{
  "num_hidden_layers": 14,
  "hidden_size": 224,
  "num_attention_heads": 7,
  "num_key_value_heads": 7,
  "head_dim": 32,
  "intermediate_size": 896,
  "vocab_size": 1024,
  "hidden_act": "gelu",
  "norm": "layernorm",
  "norm_place": "pre",
  "norm_eps": 1e-05,
  "positions": "rope",
  "rope_theta": 10000.0,
  "rope_fraction": 0.25,
  "qk_norm": true,
  "attn_scale": 0.382,
  "bias": "all",
  "tie_word_embeddings": false,
  "parallel_block": true,
  "init": "uniform",
  "init_std_qkv": 0.026,
  "init_std_o": 0.0,
  "init_std_up": 0.026,
  "init_std_down": 0.0,
  "optimizer": "muon_variant",
  "learning_rate": 0.0251,
  "beta1": 0.95,
  "weight_decay": 0.014,
  "lr_head": 0.00705,
  "warmup_steps": 0,
  "schedule": "wsd",
  "decay_fraction": 0.699,
  "decay_shape": "exp",
  "final_lr_fraction": 0.05,
  "batch_tokens": 65536,
  "max_seq_len": 256,
  "doc_mask": true,
  "z_loss": 0.0001,
  "train_tokens": 216100000,
  "max_steps": 3298,
  "dataset": "wikipedia_en"
}
MLP neurons of a small language model. Each row is named by its layer, matrix (up: input weights; down: output weights) and neuron, and shows model dimensions 48-175. Each number is 128 + 32 x the weight over its row's rms, rounded and kept within 0 to 255. Numbers have three digits each.
After each neuron's rows, "fires in" lists the words (lower case) most often at its 100 highest values on Wikipedia text that the model never trained on; "fires on" lists the tokens most often at its 100 highest values on Wikipedia text that the model never trained on.

L2.up249:108095145124134089128137159129138158130147146078143101104136109159127119121124149109099158129138208083138166130112124139115113151089151084143205127097099136099154099090112140149079152126176155113085106144123133116109103158110157156189124142089118163106154146101103213110105088144130074125115159172092132067139149120134156108140108191099136166102150134135131073084163085108096089142159
L2.down249:100099128117107147150119146202151136127141138100086132135142106135117169114149176131088106106110149159107118246153178153172140166151112097125122100077125056073106133125076127128162132106127122140079140105118165160140111154133140147112096122120108077104120172173142138126104083114064096100120091157153129186124109145132119151136126182099104133127175178142107067160130100116124123126147
fires in: "people", "performance", "performed", "population", "president", "presented"
fires on: "or", "op", "res", "s", "is"

L2.up16:123125119089108089069107151161152142136140086130104156112100165203096122117106186106106142168102112128127139107105093191136189119060089142058152062126114116134092172102164186154107087097084157161075131124092111059086158144142138141129133143159111152097089156137098126083161063109137093109170147161154164133094192106109118120122146101085127094132154160168112127127098114128154172172128
L2.down16:086114069105074110135190094150117138141122136186084158133169116145087143155084142109104102095116129144128147142167127104108151073139150170071136096097098128153182134065145159202131116149098122130093161099152139062105085140135120190123133145092142053116127144141134153084135113178157122066101155149168128169085118062130133154190160151023167127084157086155111152169149102108113136117166
fires in: "in", "by", "with", "through"
fires on: "n", " by", " with", "r"

L5.up125:142133113096134117063156087114133090078112118120082131093135145140191137117101123194131136168116152142136101146188056182116066175132098139096160128099105148108090186142138157092144113150147153134057141151138147127151085077111148065139116129152146065076071159150125167192143098109158096136171097160136133147119157153088126126092132156154164088126129102188184124069154145144112159158118
L5.down125:106103113126118074109127114122128097157069204173067145142125091142140131120104124098136114144128113169166091126181143148165170172125129151144164088075130099141120107127205085097124121104137147152146128098117123172096087117080153120114154128125152092102082130163149125202102109138167088144118092132142090133091190131088134063192189166139155038180166105129111125134129137107066130124130
fires in: "after", "before", "when", "until", "as"
fires on: "ter", "ore", "n", "il", "s"

L5.up402:164113081173094119148134196159145104135143075091114109074102096150143201187087105138217136193138113112130053111105140145116136179108148102090152111135111130091096125082156130158110169118155154076144144170119184135201153082136156138167107157103145151112136107115125132117157142181077107110151097058109161169144216131095148142110181107145117116113114127132123169065160143091119123100093
L5.down402:143180072135086148089047164115121159139141134129119117101126105135131123104087114105143106101142108140144125147108132133096211152133171103106118166139108174180085105152138066132098155148118121131135176091120142112114105137123145188059126138086174148155109121123099140096155129148097119171169145136104076151106134128107128136125164121142103122083214086179138129100170166083094159173170
fires in: "july", "may", "april", "june", "september", "october"
fires on: "ly", "ember", "ay", "il", "e", "ber"

L5.up162:116129127157135109090184142138146147109092177086108174095152109107107212127100121097193188109126108115125122142068138138119055132135153102094153108159079145166117108102143117139092157089147160107117126168131142059127173118107138136130090094110185137105115119087170141136147094139106083136130204113127141122068175137097109155139149117066123130106128136062122118154102148143084170127083
L5.down162:128124104143099148115151154113122164135149139146080105125109153117128153164134169079146176079093110125166059157145140182107077119159154106109148115158091137115117113173143125089068128108116146090166145093136063111132098084165140075124136126110173126146130136215129163099197109159094097144133125122097044173116175087142166179150143113171102150148158163173130168115195100116102130129103
fires in: "march", "april", "november", "september", "june", "july"
fires on: "ch", "il", "ov", "ember", "e", "ly"

L5.up893:132165117152146134112144168100179153140114162110096112116156121142178206145106171164146149072089067111076154091070078154144109142112175148096130104141138115143172086114109110202104108134113156145125175178183150164085112126133150191137113094128091096166135109088134157196120141194106165116165129135150146165102132144132161066113176119121197128099130148136126130156101165092133116139075
L5.down893:167153142155168188154149143078083177095104104123117030144115119123141174127156158129106103125107094129146123108140180213143123125136128192167173124114111111130061118149119127142071110166162185125112189168185115070117116123159177157116128118095137096153105136073157182145168087148090143124105144132162095163107084110149139110102133174072140136096102112135150114112100157136149138122106
fires in: "between", "this", "although", "three", "earth"
fires on: "h", "et", "th", " th", "it"

L5.up667:099109103149121204154137120117111171080131154129110112129127113105151100081149144160121121117144101091133101120132158143154139159058177138147145171144119158126209086115135123081092075120123117108152094170136100073094077155114136147163091147153122097121139156099131067131157073218147057107138109107136061188120117153093120141134184128142104121174120142154131103071125157110137102142087
L5.down667:214129101142143136089087174181104133121120112079110151092149163157187181096101144109097152091078118118075142185127129149183111148135097061119139146159169118154105124143129146127124108089118090141201135153140051126145130158121142101174129129144138048181061165140118086147195113093105154150178146118091085125138123120153155101160117042149143122137113104108136139083111129144061055128129
fires in: "after", "november", "above", "africa", "african"
fires on: "ter", "ric", "ov", "e", "at", "ember"

L2.up841:100142143210144152145170118096079134110113133119103077099116124109114107102102094168116126134143174152105127167147151157105126084103163142073100177160206078091165123062075136127148169134116050117131115117103121168086091149104129094168115109136102188092117096136097048164134180162158150093101147103093121141128163142138158107107101142129124132141133146184124150070154127131126119188123
L2.down841:091117109165144152086144140046087098078095097118104133150178140135087053112151124121155171153101167161136154136152131174167125088100130092168125181132154072170152087127143130135104109155161106175105142099162121181131068117140165135066137103127129192118157043150122131104155111111118098101116156099072086157144139115096047164180166177157183064127104121145162170152169112104179166136146
fires in: "he", "heat"
fires on: " He", " he"

L6.up141:075142064091136142142154143114133154179142126142124099124151107117162131142058153154138107169114083141127099140165103169137137094148136126208210117112170123125106164110162175106136045105163139136130070158114126092150120107152099103073136112105131167130115087156124129079132128132197143083138122163079099129088143127076044075125081147150147105195159153156108101089170148095096141162127
L6.down141:186062128052106101067093123194101144163089156161129136135188121104080113171075131151138128116139184153132125116183199069099087127160077102181207116165155107107171116136125129126145130154135136178070086133138132091085125166159125082126108137149167081160102128126139139116092157168126135157145091148113082161108112083097126114163165126183127046123126079149110157146133126152088164123125
fires in: "after", "before", "would", "she", "began"
fires on: "ter", "ore", "ld", "he", "an"

L3.up109:121163148188175105153142108093138144171144090096150110085136115148152117094088157133144100099180119139122174102094148175167134125184168146100154064070152127081117115160127151104057118117114138107200179141160130097184151161148120166127079106155149108100131094124144103153162123150113128128144088107107138193148108112097161077094164143100139132113092181162124129175103160159113077096160
L3.down109:136114098142136095114172155085130144150146127136161166073166121085171147096043120133116128157087082087115176144130102172213108120161139101097212101162106111148170127151155161109108161150133158092181130178140125112139133129116164086121193149057101084136067123106152105128156126182131124144182144131142143161157134147097150109145149157131086132093099106135177097148167134097130124124117
fires in: "this", "thomas", "three", "thompson", "third", "thunder"
fires on: "h", " th"

L10.up856:121137182162117190143098093087125126104146139062105120191111110123084159069112131068110133087181157111113162139145068126164173139117133081182084060127110085128131108075113108116191122148141191116132081149130199181133117121121139077121092134184146113122139141132170079107083201050142091123104085152086153114103116084135088141088126089123188116135127181126193135122133140091137178175117
L10.down856:140174172124107146144161140134072091114040141148105149237200125120177115071158120088102119121089134155161104094140164142191102105113118159145078172116137199118115222140161145106123076121157163122091105149151127124085135171108121109077162079096073124173088091109180123175119157156182083085149107117061140117057158122183177073144124155110137150087116136202109118168152081118126121118135
fires in: "and", "as", "with", "an"
fires on: " and", " as", " with", "g", " an", "c"

L10.up139:110092123085140140134154142082119134008141175168090164118166080140095139086150053138130127166105117126143157098134119142122203098170117163161165056104148152119146153104140127156172111129071160114165111151123097171187126195095100119054144076132100116151159143204121064177119163066138029134126084102120182164126168134118167093101128146112184139147158107119122113139120148100170172152102
L10.down139:139119174146117151071083133142119084149137152150124087155201067135132136081056183138157143153082136118041143121172144168131113123131088157133156105087108135124122141175146086096117113152109182096147167121132138133092120127112149138100184143115168074074189182069117154129154111151159102038167092096123130133078165133113126161122152118133075101098160161191124148075097062150134210139100
fires in: "and", "with", "when"
fires on: " and", " with", "n"

L2.up639:101184107074118110129136125105068083090106162112148093098126060123143124111168130060119075100145071163112077134099129160156102049113164186127134143183083086135150088176065140180105135192124177126172129120138172130136142179169110138159147098136127122128196114134122102172126138161096107095175121064207110176154056173099179120136108163107137171123113159097093093098088102151115132110124
L2.down639:147135113126152082117128121141110181099175108152088099060128094168144180122174134082092097149081085148064099128134149145146140103166166135161125149153119097136143126180151143107095134139096184161137171085166128105110135090147154156125126171101134105176081155132127135129180119128140103049162115074168156117128130114114212071169108061168086148097135118163121109161112107176123113051154
fires in: "this", "three", "through", "than", "though"
fires on: " th", "he"

L6.up676:154179044112105150143177111087094117094148139107079130145120150135166174108136104100208160092086160062149098147144171079153166109178129127103126150204122125150127169106185124131159133116112161098106085056109069113127137121163104123135145126104143091127136145171110163139146182218137070125150137098095104107147134237078172126107152113164119116137127139162116188132107108117173069126083
L6.down676:118131087131111187110131185118123124103173134138105151106111158132110095119099129125111137131112065102153083171136158136136117162141065099103086135139073179123134086127088116131101121139109118102103171155126063096151074120108138126107161083074160117135071059144138116146147133134091070142154143090113098123143156195128131173180173124106113177128146133146083129108169118139081147135070
fires in: "february", "june", "july", "january", "august", "september"
fires on: "ary", "ember", "e", "ly", "ust", "ch"

L3.up82:132155164135132151138125145073126132060155155169150165145143119135190115116092065081108168100113156183127134144157121109161125107191142108138106166139143141072155103127155050132076142105179176114149110137107097108104172149116110105139126148128120173047201155133141146094109146124084109167131133205165176173110123096147106163114106124182135117087076105127145101093085115101120147111191
L3.down82:147105120098103147129079134179157104122129102083087201187196186043145114145158093150117071094186137145146111155079129092129136138155061138156149154137137094157152174107145143035157149177152108099208098122126103132134089116106135085125134139144114193168083142141060099119122144128110144194120125085113081152142102090151148161080067103133095070143142100075098109100109160133147104145140
fires in: "is", "become", "it", "its", "be", "been"
fires on: " is", " it", " be", "t", "e", "im"

L2.up464:152103140183132083140128144166128126135184105124133147156101132119144110128057057154154107062139105129154084052120162118114114159139092101109118125125214098142109100086117135146169083079125159066093108113103135113183063086166117090158125122160128115101210178169077137107126126134112075142089161103126170187118099148110115110175168109121104094153100198161060129084113117081149083190156
L2.down464:090122114135138104146096172138119125114164165068114129118118178160159143140164118162169086098131085102164125182136111131153158098135105139165190096168062081131115114014123096144148063152137132168102118132184127162142138145108167096141096058143150137154092129102132173115090095206159111159121135074180177166143172132061120110191091154142129083106151067107126074141087110124140110105155
fires in: "been", "was", "is", "being", "assistant"
fires on: "s", "en", " was", "ing", " is", "ort"

L3.up61:103137142137197124124122145001120084137070154124112099133145129119084164104131149127103081117140142093097142201164125121085128183160146102133146089133118119121113062128115099144129064155131121133150111116157160120099085164154164133128163184144055149051138088153134064124152074153093108120087156114022102191143130124134113176174102143116114111142120137099141106114102181134148104168138
L3.down61:090076076153179081095143164119143099135111100163127100185202115103101151146174135069178133135107160148109168132149096096148102127140062094190183130130111145145096157095159161161148069172102094155170166115147120135154108120173159112192141112116138156167078090112073131102159145100149113101121178211157092156126142131121073164164157130144195124143136088117105108154128114137179185178134
fires in: "he", "who", "when", "where"
fires on: " He", "o", "he", "e", "z", "ra"

L9.up685:089120111134124119114112124070136106107095078140047065138163085159128103111119151084072112126130097161149166173119134177097181126145125173131122071099113088140105100157172155143158112139115116095108106168170103140166134138143115121162143092167183099106141084177144077194093170137145075095141101154086147147138118113152142127083123091110140069167101152080078163153094146171094153136213
L9.down685:169153152157124147139074096142051059184120181137063159109174111116171100140116120098092109158107109144086179112136141095135072118088120122121097189178092072176143100137122168215150122163225139179134075153155128148102180113131129159150109086150168176186118168089134164103109122122104125097151137105124137140153090025159138119117125119052127117091110109173143181085102121122123205165148
fires in: "and", "where", "when", "an", "but"
fires on: " and", "he", " an", "ut"

L10.up454:121120058086116115124133095104162158124156166147145093141098124144130154113081098197043163169153129103143143093088113127108179176123148093101114117122135119102104111058121164133155131081139174116157142157135149142222146147122102188096168120141075132116136141111091062178145042129068176146115139098168133199153126068103091076124166121153148119116156100073115144125189110095105134106109
L10.down454:150105111097112156155179171127104178116129107088111102120104098184067150147140158162091024150168104131116158128183083163151165108082151191142116117089156128121087173135122150109140124159169114169098183088135110133150074131126107132153153135136113114106139098076151133146109096132085107102087120063130136113123125101140117067162034143067163151139098082138178096167192139084120139085098
fires in: "to", "of", "into", "attended", "further"
fires on: " to", " of", "o", "ed", "ing", "t"

L5.up143:079147152132144079179137114123123206151104185147175127097185130191144105098095190084066154112080083149109168104134078190134116158104143127149180154157138127115134122149133133130119139126140150130103171108148177090110142162112126112110130126085116070107149061127169160128127169102158136138132063103127142098126072115105131134131178131121138114135097092161153166117125075195146126154119
L5.down143:105100070152185129154150131067170152125130121139091142130129117157124128105107142038144113143092085131042135117131115128113102180146129095105105119143180094109166056163145137127117090148170170087181122091113192089108137113134207174172129113125149095172101138097183199147170098152166112138103104123164175100090121132102132117112177120075155150103118133157148097155103137191088099161088
fires in: "this", "than", "through", "type", "three"
fires on: " th", "y", "end"

L3.up723:123150130094113119140128203072127164146095109186115210097117071133117104163128082092088145130127140162116197099144143094144142139115099110174122089098122143070129116174081202137103113158150133179129110184149140153110119066139162134150126098174079133078125149120067165133123178127191094114108136158134111160158103085179111099064103065111157151155158056124124103103112114128158083100157
L3.down723:172122062119132137140111106116126083171147160143153071138117142119151117118085142168135155169099139162125154167062117101110154071128058155093137080070075106156121085109065118111145158168110138158155116150139142170091090107129124131156111177101138161091130142124157122135143173161128118172122180126141207124136147121131167124124093120202158126121121078166096108175156174106133137113115
fires in: "had", "born", "been", "be"
fires on: "ad", "or", " be", "et", "e", "igh"

L6.up755:120175109111133141128077140125098135113110114096114074132156127146166160179108121168093163113128103099138186154095165097144079104125142110156096131080116140153113086148141150146119114142094135118132118091132125132134122097083103149134081167180165171144108094098086118183112159151142106113129113164105138096145106139100115122153186131111166203154083124087171169133096162148153145063159
L6.down755:113125112169155149140119120111123146166127076113101065141167125125094137101113077092112106115158110143122124136105095118197115172129127095090194144160190132165145095130114167157131104113141131087113117073137136076082083154071137171101118156182137122144087160095065145128101169125150134138054085141152136220214081145174107188154170088133139112089164134125161122172097132150098107121143
fires in: "american", "january", "america", "july", "although"
fires on: "ic", "u", "l", "ar", "ot"

L2.up154:118091112173155087095143168187129140113109100100097161099106154111141076125117087114162127094131166102116083154151115165149088158150121101105111109191144103106099158135177150174163097166140146065102136093149135108111115184106155170108089160142116127142114086182175150126085129119097108127147127141103125165146148114160172191178135099117094124149129132109122130154107158117157096139100
L2.down154:176154141111122138079080122127143127158149115111086135069149125118165127139143143169149133148124061075136063140124100164147136147061157119164175132103147129115128135137177140119097118140150133160182193082127143105113133158103096166107125121123108123136106119132154111113094136165160159124137150084121118138123172039146156192124189146169113099168130102115133179104179117185140148172107
fires in: "university", "march", "charles", "mars", "loss"
fires on: "ers", "l", "s", "ch"

L3.up341:149110133189120072079089175096110151124096165125082137191171083125150111128122130147197186076078154077161111153065112155159125196139105127063147160097164169127126077115161099176157190114198111086146171154137111018094157157081115181115129163129162145077100104117069112133119119149148192103097151137078145114159152131119155138167132090147148073165155144128186130105119128090133129093161
L3.down341:124100154156144106133100142116135115117113102142072109088110101171086127145145121116155161111150098118140150127098124148161096162057154031102175091114170112156087147149118169142116130147134132139111134134128059135040085147111164067131082089158115136151127085146125147065131133137188131150136076074126117178104154101138178189145172141111148136158099133156132132147178131174094155146035
fires in: "university", "john", "march", "may", "johnson", "journal"
fires on: "n", "ers", "ay", "ch", "e"

L9.up236:123138137098149090130144131161150127147113132101140096147139156111105137150118144116096119112189122136093103088107139042156093082164112098123119130116152151108075077081147134177164114116087135114120140164131185123125080192095174127095070153089114084156118103147094150170113161139200110193114123169152136128081146120099138181154138167123144152123054110081138109139088168111174136098102
L9.down236:140145103138169140105127157155111139103178094072146129134172097078147122131148085141112072153144084103127064155131140155139159185158149142125113151146067085136176152078097144159201097152115106100158145095163146165132110171115106144081095156109136178140073189206130145132087187173094146090102139080113124183091105094117095117159044167034102157111215129093133141107160171136088135074161
fires in: "american", "america", "public", "published"
fires on: "mer", "l", "ol", "if"

L5.up387:154114108118118090175128097079113145119175159156148164116152130094125155186159143191096149071103122116133141155134107144135130068083078140166108208104198098102077092128119144158106124133200131115105186166102134108137046135101145085109140138185164123106125101134105132114102138116114103140078135149154139123167114166124118090129117097085178154197138112168163106094084147133140112184085
L5.down387:150115161136148161171066160128101110136122188069113125115104129191158113148085050114121113181157170188144157143175110112168125129170086176098210123093079165129157133097132146116138118140104163150108078161161161176075119156114075164134105135081109136107122137077108109084135155175146087093115101108127142130106117065117154141148154168105145112137126109100114087112152147077096103104198
fires in: "be", "before", "been", "being", "began"
fires on: " be"

L3.up60:126178117111112182139141047157097119101050168079126136093126135128110155083172087179201161123163134102111134157078137146144186113059107152146142083104114115136128082112068144061138127099082124084141113147173110104137150125107160105153107101099166131097117154106130208100149162099125144123092149185141144143121128090107160139152126094111136123147177084205149096121137080153189155047107
L3.down60:198131142133159095123144117121091152093155160157174137082136075075106100186065100157063189115122159120157149128094178111136143153123142136097109119112154118108092151151133109155059091110160105145108147160126139128151072071163097149057136108168173165146084111115115124153111087142191096136125100152151121160167130184140100087109116156172118152050051139120081140120090085130136138125136
fires in: "place", "price", "love", "military", "police", "race"
fires on: "e", "k", "al", "ary", "ch", "y"

L3.up357:141141168120151091145131076120153074139128111100159157134123154091146201144166135198159103111131162178115187126175096138150061175108114082133173131111117108149117093105103066108166098165111113116140116120118042085155069123130144185107165062147130087133150156161107131142116098091161130088073180081149131131127113118125138072186143073174139105110150146071136103098141121151122127117114
L3.down357:094143096110128088150140156139142112140133129120152159162162171117124091116122139103095094103149129141166110139107099123136180123141042151148175105157144131140142151096133165144148130136219140171099089160118145154140136117132114126138088131186096143162105128098112169100183111110157126134177108088166195112103144111073131110152105111053154109124140113105105073146163138119108078163153
fires in: "are", "became", "also", "area", "is"
fires on: " are", "s", "ame", "so", "m"

L6.up675:154095152070178155119108140156167122123168160138149200065138135171133114097064170114123126108107152131110109113146152114093115157115159137084200158113119091158149130153162054182145122092129111166146113171117132093146109150094162117097104179077143136107103174128108134154096130098156150174143143171109168078142172193200122112089084174138167124129177151076149056155032067166174121153153
L6.down675:117121095152099118133134104185048166197183145118153099171148088083095131119105115096108126137167115112172141143201182145092133119102131098103158133159162103183122064137156136111119159192125084095125118135123115170097133061076133077144132107121132133190100200077160155146150177069100120124137142089116093157124119126139186124110117135108154157122154092146112109125179113133128112076154
fires in: "over", "time", "under", "overall", "international"
fires on: "ver", "er", "im", "ack", "n", "d"

L10.up178:116152125122126090131165131214129126054100080085089080127147122151168109151130130143118142162122158165077119109137132148168166133134107181180139129127112109125161152114090128130069122061178138175078123172140165188130150101089177088140107087158184178104168162133077081143065080168129156148137113112146115170155173145112084164137109133114151084134113079108058084108089154159175114147125
L10.down178:053113100108146066200090128113130106117149139091112149142130100150148147089168156169128031106165080150116169105156081085085126100141069121101109110147108144148112122145095223116110130133138200098146110147103128129132201142071146220133130131130104073118066130143152143175071066080111114087146082078157064149190100157119134123170123147136134071144168109161140138133074138141140128163133
fires in: "season", "club", "000", "they", "washington", "people"
fires on: "as", "ub", "0", "y", "ers", "le"

L3.up43:140152100157126082153168169125148114088124121121087134111122122161134153092077161162205150110142067094127072111125168157163185121089137130134157181116105154140111053087111131167087133155143146045207092091089172088155098109050163148156145160146138185102150125100155140105127141180153142042116173083140133129074107141093105157109161059114106118141147125088069179122128107138115090084130
L3.down43:099124140121078132116119145107101163150148115107106120057103163144106169088120079133152147079072053155165106147177141186062171200141170179095168151116124104158167145097131168130079096141081076106124126109097105126094123131134157151096075117156183104155092155146120145106154141151081112134140160126035109115158106171072100235143192108161146177141146130159133141114171103110170102108059
fires in: "july", "april", "november", "only"
fires on: "ly", "il", "c", "ember", "ust", "s"

L6.up60:079176143170183116120164139092101125128143136103132082129177105128143216082124064149143078162112078170096090153152122135098120152107113148141159112189131122101158158093141133108141109157102144070124164143106154138184135156155171172116064139133098114105094137166158075134201127145108095053152118127181108153215158206124078118125173154139094113140148132175145091161137118115134097182133
L6.down60:066138156058083134098100108103168113106125107115125052101091154184113088097140191141144177099165060126074069095141134113157120101098214135126136108159060135117127198145129128140094147094094162089073124112107043132127106174124104179140155132123164159184130104158129130200158104140114159139158081147050116104109123167129127157123120182160121197148119119146158123165153128203147159104105
fires in: "season", "since", "within", "from", "seasonal"
fires on: "as", "ce", "e", "in", " from", "am"

L3.up386:105146054097099114129173118162149148110118145128139189183172149166133113130060173101121135157140090125133113128185093157108126175143157189066117126127103071122183150070169093126115093146119122118130156158151175064133107104122109156041126171139089126076133158153119109144181111111142126145141148126180097157116191134042136145105199096157112179089146140183126103135123107145177170156116
L3.down386:084093136156117111054098148171186146092097123159076114062123127180083073107090131113136125093103113122136078143174152182090175134110187156136212138145127076144097132151179117122111147150171099072102136110153130126128066108084131164094145161142101118128024214165129139101183129148142153122119143134139122157086226114116130144128104097111143122094162128126128090174109177121149153164194
fires in: "in", "throughout", "through", "with", "within"
fires on: " In", "b", "n", " with", "gh", " in"

L9.up72:163118136132151136131168133116188135092164105115133132155129134119135117163138103132139114179099125125204154150127087161153146119147143106080124121123156136116128137104121093121182151143109144077160089147128148190207070079079216176106098132154096194103125123139144059131152121090158046127107126102127126092097090138126176156140150125117121087172146117100127129121159110179103061107078
L9.down72:083060207129125136140123091106181118040126112152182133141152160115175199161179048138113095041146108111153150139111101136126139061129137169143128131135152154112104088213150135182082128139115165165144141142122141083135122105156134158118132108160133070108118120133089090128136149113166107168085153141196104121081168172115120072193108119091135104113139083118135142146108181160151069090114
fires in: "is", "are", "described", "will", "designed", "does"
fires on: " is", "es", " are", " ex", "ill", "s"

L3.up745:180196129145111121123139140151111150094085139114138116125133061124173124100124176131156061088091108135151134094126062129103157128106138145124106165176166133133137046133058141191183143083132093084087096147182162131040186108127157061145117127113123139092167107086118135069132116143152143161100157130098148099143178135109113106133114059159113090174121124105196121117113119114138145109208
L3.down745:105096176080090158115113096163116086046151170175139105185118124093141090163096075093095107116129060172151171149159172189055112123153161177128135138142126129109111170154083132160154179111101141160147132110094157153139131140114173140135181118119119131084156065126078075098115154162195098095151116152107095189124159139148134100125154145101104028148085145139169111129121107118125124138146
fires in: "one"
fires on: "e", "ul", "et", "k"

L3.up712:143169114119157118117123123141090158180116143129120118160160135138113123114114147132133156135147076063205087122094065142129155113172151080082155149111100172105130171118180129119117128176145079080175120081058139099131108099110168154179144134126115116107041137155086117100125134155082093111127136117106134087129197088074152112127086146185126146148124178049111119056136133101120088121100
L3.down712:140107153135139078113125148129128116168111181102206146152082156113134100086134096095139099087109069069140080169140144116116120112164124103094199129161093114117070104163145151093109193156140091132168108081121156107107092129154146093105153199148165135132110098137098164115092125164120076139148124153135087176070159162126128208123169169146104094185114150120070173092114129078082162172134
fires in: "august", "april", "new", "september", "july"
fires on: "ust", "il", "ew", "ember", "ap", "ly"

L6.up327:096156098132068098163178131134080101069131142130138106147123140131140177161078179116100131083110122090141088072171136155106111138111154134155127174163092143099101185132164110119133116150080123013144094216166121098126128141132090079171077141112126098117094127095082123217123097088105200138120200121109142119128139141173177131135131122141112129136178088120100099103079053120176143134158
L6.down327:104088091098110057129138117147099164153153150159150156101045125161100153116147090168136170132153163220122121082188118159170129149111131055169175093144104149126147119165074176186085150043142130213132098161112175149169068131103129084086131157156154111201123166136151129117111122103124094127141141099178075135167109136093150153109096120126125115064194141115149103159120102144122141121135
fires in: "around", "during", "over", "overall", "round"
fires on: "ver", "ing", "ound", "e", "ed", "er"

L5.up434:127101060154151110137085112087134173154120114068146175131124096121160128124105147073094135124133109124141131070135138176189154091157125128179137111167148101157140154134119169165057146137116167050167182186131147180134103123128162112204189119100097099134133129129147111121108101105098095121127129114145117110152118107113127109092184105117194136118172121127089182112126147148135096090110
L5.down434:086084045181116082134142163097167176127132105134123122130135068079163108122090148075087091119076084104149082110131144146174154112137161129156159132147071118134126131158126150155081097130161131112105172171118146108158109098134164123137155143095128129152102102034126156169123106193173164130155137139131120239144122177174136097139144135158146135108161106161141183114158127159134108121129
fires in: "this", "than", "thompson", "thomas", "three"
fires on: "h", " th", "d", "ro"

L5.up28:076170120110052120084122139116089148153126123180127125158146122101124137120107102135133054183121095188138202087148088138140141068097133097134162159084137127160173142090106143159142102111081101138121136189155163105155142134104154146190137081103107138077189110147198090153131117138130092132111099094081127049087122138087132196108115105149121146164136095075175140106111134150161163116152
L5.down28:141090129091106097154100149096171078168129119166164104078140196155119154112132121140092149120102098146139123162113117069068085116159074144148043135125174113119113175123113142125104090112074132103157049135128157135148135160112152068167121131095119112179134139126151149165172089150073163182158138187053149113149082127134124139127149187134129121176154164165143128097061101164093138164077
fires in: "who", "one", "killed", "but"
fires on: "o", "ut", "e", "ill", "h", "et"

L6.up497:141083141086162122151140133132158103120174130125164214131119070105205144110174171112138123146116114158131143174126169094175128122115148170120159126149124087139141082156092166160087115120191175080075116104145135095145151152156237121081136113184112128157166072137179090108155121156085111121136093114132106157097159132115169076128102110138117219148159131115120062077108095152164121086103
L6.down497:137135145167118130137136156084083115125145135106183152110135168111123088157108040111133109130161119158049152090065119108161118108178132110114153146146097150162165161097111171173129148124118110139112064174084135186132158162116167117134151178104117132111130145084130126076108124163103161189105131125166121193157087106105110193082109123165154159160165139147171106079121164129136166141126
fires in: "before", "been", "appointed", "written"
fires on: "f", " be", "pp", "om", "t", " th"